Part of a small language model's weights: MLP 3072 tanh GELU, LayerNorm before each block.
MLP neurons of a small language model. Each row is named by its layer, matrix (up: input weights) and neuron, and shows model dimensions 624-719. Each number is 128 + 24 x the weight over its row's rms, rounded and kept within 0 to 255. Numbers have three digits each.
A block is one neuron, or neurons of one layer that tend to fire together. Before each block is what it responds to, as a language model described it from the Wikipedia text at the highest values.

Responds to: Tokens right before an expected number: table-row pipes before a rank or date, month names before the day, plus signs, "On" before dates, and semicolons in number lists.
L4.up179:128080115149160122105126118092134131128140120160110147128163143128118155090111126134094139111147124126144097156124105136132138118088117108177095154129106150088143119140136108130104151104152174138164176164098120113096134069148161167100139132091136144125132153072151146135126107113124121131
L4.up191:131135119107127128102129150125129170105148134121120110159166140135061108137087111125133142142075126132129170135180154114124120121120143106108120143105091113138133056113107092083106081144134106101158159129117133116102114079162127123125165131118160124192086146176169120152088116140161120186
L4.up495:135136110139145111138132108088102147113131158134136111122108133110115137124107105087120171104155156157103100123125119111117098130092108100094139097149080166121104159135145115104097126152178115162079129079139163108139148086144121164158137132102136147124159124085097092135124102127157170126
L4.up523:158129098073126087069107086141133152120128169158136114131109126116129159115127132109130141121111173127149145130152137143108097119132117145160099118130173172149137125112149147107155105121135120106120097069126192145144121151146157141132112148109135137172108113135103144140156087132164107130
L4.up534:129113125111119123086125104095162105136054103137146096091123087162117138163119114161157150114100125138134147095150105132114122087146130134114141088115140133109167143133161153138133081118095130113105180110164091127161129106122127145165124145157109105135124113150129115155140121159130155117
L4.up596:154110194140062126109108139127132179109158213138120083154099145147064102159126081139115103163121149097098150126142121138075135114116153128096135145140163104117103140150102145134120128130148116133102097119154144172157158143146116146101122166126100139128118137187112088125173143108123109135
L4.up614:193151108121164147113090157145093100145153141142115101141137122149091158137080068164139129132113081157118124115104123101124105096070160116177156137083111132151142110133124131105145165087114098132106114100118129155142190106142099122092146127141118089151144127123117130118096134151150135152
L4.up741:149156098139146121101140109087097091103144132141147078130145098119087136116122141147130151138128109141135120112145173136135107127145117148097107142142143093138134119154128109178131127116131097146159138068097104089115161115106134134117155162107117086152084137157119125151162130116133119146
L4.up758:154141114145143126114117160142156131150124131127124094107109101140093127080118116147093137065151112128092125098161148146102126169078106092121114133205135122122152140146108106156137086145115112154088124143128148127081127141163138143121141087136112116124111143089113109145110169106132142157
L4.up776:112075190143141135123102125085106150130092091155144126099125109106091121102156137140113128163117147147136117094164090141137142129132149141142154081116154148126103086080107092142112148158121090126157151116140120175063163099124091116120118134166128089176090179138105129156159141143177134133
L4.up933:128099123151103137121120136102123147115127120111090126122161102125118126095130118149097094158109137121170087107169103123088134128127119145137162122153098119102069135154076112143117146146123162113142165133129172153118140163143120146130156143130134116134073164131141135147105095091106141152
L4.up1770:122139155186103145105103120105112118080143169094175126127136149143176122085119111153144128132114141155148124119095141125109121135110118156128143095132132119154139073142151134126132102098147143120095223116143110156130176148107145142100185154132137166145143059097133103112128176097132136128
L4.up1776:124108137103097146093152149149160156119068163155102099148136158120143146153117055172103173208137170151140149153158087106089112112149115140156155135084136113146179130166127107126126146137123141155110163103131124095176118115117126153171157090098126152120111126127112124120155122080146141157
L4.up1920:143092099152132112148116182128163102151096129134104104135133130109103144120116101137103078183120123104118144143159138087154141072148113118166135077070124099129133125142126159129127116132113097095091118145139105157128098152147125143100116086127185112081129111148110106116132124148130168114
L4.up2301:156099149170121151087119121100132132108140110106131126078163138158165136130117072111147174148109111096133098148144135115115109113096123098157151110143153152124081131097110148123139140100125155112141150123087112070119190143101146151129097113132145102163081129133112134149155108134170097127
L4.up2903:123127131145143150149133138132163123133171101096106125133112130120085156134117078094136141109095149153145131065150114103111109128085129100137095143158172167164136137131117089160138114122146172131154163126138167139124138162110154147103138139109120123145098106168144153124128110140131137144

Responds to: The first token or word piece of a verb phrase right after a subject pronoun, auxiliary or infinitive "to", e.g. you're, to lo(ot), were re(united).
L3.up114:098154127141118136095117120112108114163128113131116167103161101127138156099127115126085184140111112087143137124175112160113126141072143150136121156118156103112153135156127119109113114202129154094120119112136107111105129106100104142117115176106128150156145134094148171114115111150165178156
L3.up638:128102115137114144088150065067131147148112115084124096125148145161110142160176173146133096122129126120134143105122109137078130128081153133199134165130111138163131126112115111144149128162135088144139152116102108119133114110144140096112106136110156127088139156131142140174145097120127107147
L3.up933:131144160133153119093153131126113105130141101100128117089149150137133139115089119112143080102085164166158160123172131102065106143101134079158124137132122104148167154087135105144122086110153159118143130105128146123125188127134124124134143153121101106129102125127122134158110080127147159113
L3.up1810:131109091150147097130127106096114125146108170123138110129137136133110160090115098177063088150120169107148178126140136074090121165113132117134162144135141087139135142112082053139107124176148138146129147159120085105109145142108152158115148093105123162132110143123173068134121099115162126103

Responds to: Subject pronouns about to take a verb, especially first-person I opening a quotation or song title ("I'm so torn", "Now I'm in It"), plus it, they, would, and opening quote marks.
L4.up180:122135154129144134101104075128190093144113103075135136114115121103097139112135118096130115150146105126150172120122127149132121093132100084103092083125151149145112149124091139076164106114144143115154123098109097110107141122138139109157146136085110112098095091122133137115126080122120115183
L4.up244:138094112133106132103116094091121085116072150149147081173115111117063152162129143150113134155125104168105125138179113159099091136138124130127112087116147103165139113149148108135112142140125126132146105122137124089131109166125141072152086134148122118111089144168132118126128120144145108128
L4.up384:116131159083104113096133084156119120137120146085129149117088130115089152131157167146126105108101114087199121157117101105082104131145140076074140132136136069200127101110109088099146142117145139110132112150105124154145131110142163107136096156136166157111152136120155153108169138161150151132
L4.up655:181125134090114111146120148134135134107165122126081082119116103170087105130110155124112153103146134133157175100140155122076097121101170163127109122160138129134160153143145125121151154085143123130104091109178122122116151122124155153129135133130091127166084137137116147147106109137106153144
L4.up863:114099140109154135119107133068078121148096112136144125157146143148113122127129166146121155117132172150132127139125127111110170090136145098112118113155094103126131107142132143098168122176122175133108111134116148063155120117104150141144133070080163102126118097136124116189140130139115147132
L4.up977:082106130194150112130120146080108144159148164079140151142105099120114152119160154090113101145110107143164150147096141163126163135110108110115151174118149135123156132117122128158123104124134111101122129139113096133146128122097147121118093140127141085112072163077115133161160129128108112146
L4.up1238:162135152168088117119145099160163143120125131133146108108129133159111154140163140134140096159117109130096104150138117128105080135163147123114152142145080139122130111108122108122148149145109130157104185122145127091167098146100172105127166112121133166143148149151106146120091139157132123129
L4.up1311:175136144110107148112100096121099087125134174115140155089132128135106116132122112161150161121168126144177141137117118101084120139074102106147128146164124122154150178080093113128120141119097125164133144117140157121168116110152103137102164143169105135129096127111151122107126129081143131164
L4.up1781:132079126135080149123123095127092095099127134096109128112128145098088170126142111120116174148140156108133186088089164136101131145148089096108110148158143131145111190119124116155136106103125106123124141105122122122116121105109168127100158124086124143140128125124178105107103121146115117108
L4.up1794:130117099119114093168157110169116124098125133144093116118129117100146114164109119143142099122123109105155146136168176152124105104141141145161087139107152073114123113097147103090121128102136156116110131117122145106111141123144084143103190120120172109148153153137140114125083080132124142107
L4.up2015:109102128110139113097173116094127092122126127106114128110114148094134142150143120113122104118125119176134148124154112075110129130136168136148092096114095135162137167093111126139112160134081188157111127090142148111150116116117152135106124150084129127130135091143124115123129108102156133133
L4.up2451:170104127160136148128136107089180132168095136143127136117109112087112120130112135134152070162101119145148161132174194109127107140126116124156096140133111109130131170124147123107155195146137129100119140163175123120123161139118119129183081122081164148142093146094139183096056139115110100152
L4.up2555:128110139195130080148130147129052130167162108134136132117091117160115123137125135127120083109145109129158123143186123089160104102152106102156133134147146129136174157086110117124112166152156108145097111123107130123125116093082174128140173108111120141149103142132116116136149099147127135134
L4.up2646:132144168136141090143125100126144140121166131124128094108138148145143104121124149146112140143157094139120134145101138130129124125139144142089118156090141133146134104105131072103105139119152149182068132124110152156126151088094124106110119126143111150122092168129117088137134080109113152148
L4.up2879:191182132136136144118108141130115110128110141092126112161117151075120164181115128163122124167098095133117167124120138111110100149147113119131098125120123089161120152135098115116124116092118124136144122095128104157133106138129087111168149137113172126136141119154146125121132128128123144138
L4.up3015:124153104167116137121113082121108158140146152138139108106100123156126141111136102124182118154182090166178156171113126109096123109110141115128084156158135111145119091147118106134131149148146158121155134144153108132124133067127119139114114126138169138164077131123109148131092148138138110171

Responds to: Modal or auxiliary words right before a main verb, such as can, would, could, may, will, infinitive to, and n't/not; occasionally mid-word name fragments.
L2.up826:132137157127119153102090122139126117073143108133167146124143109156110097102112128167133167144114141103133124138119122118123104111110147134149127054113127071140113112071101060103131152149156160129092149127135145162143128091137121113083129126168156103138121138146137110109097135113125138092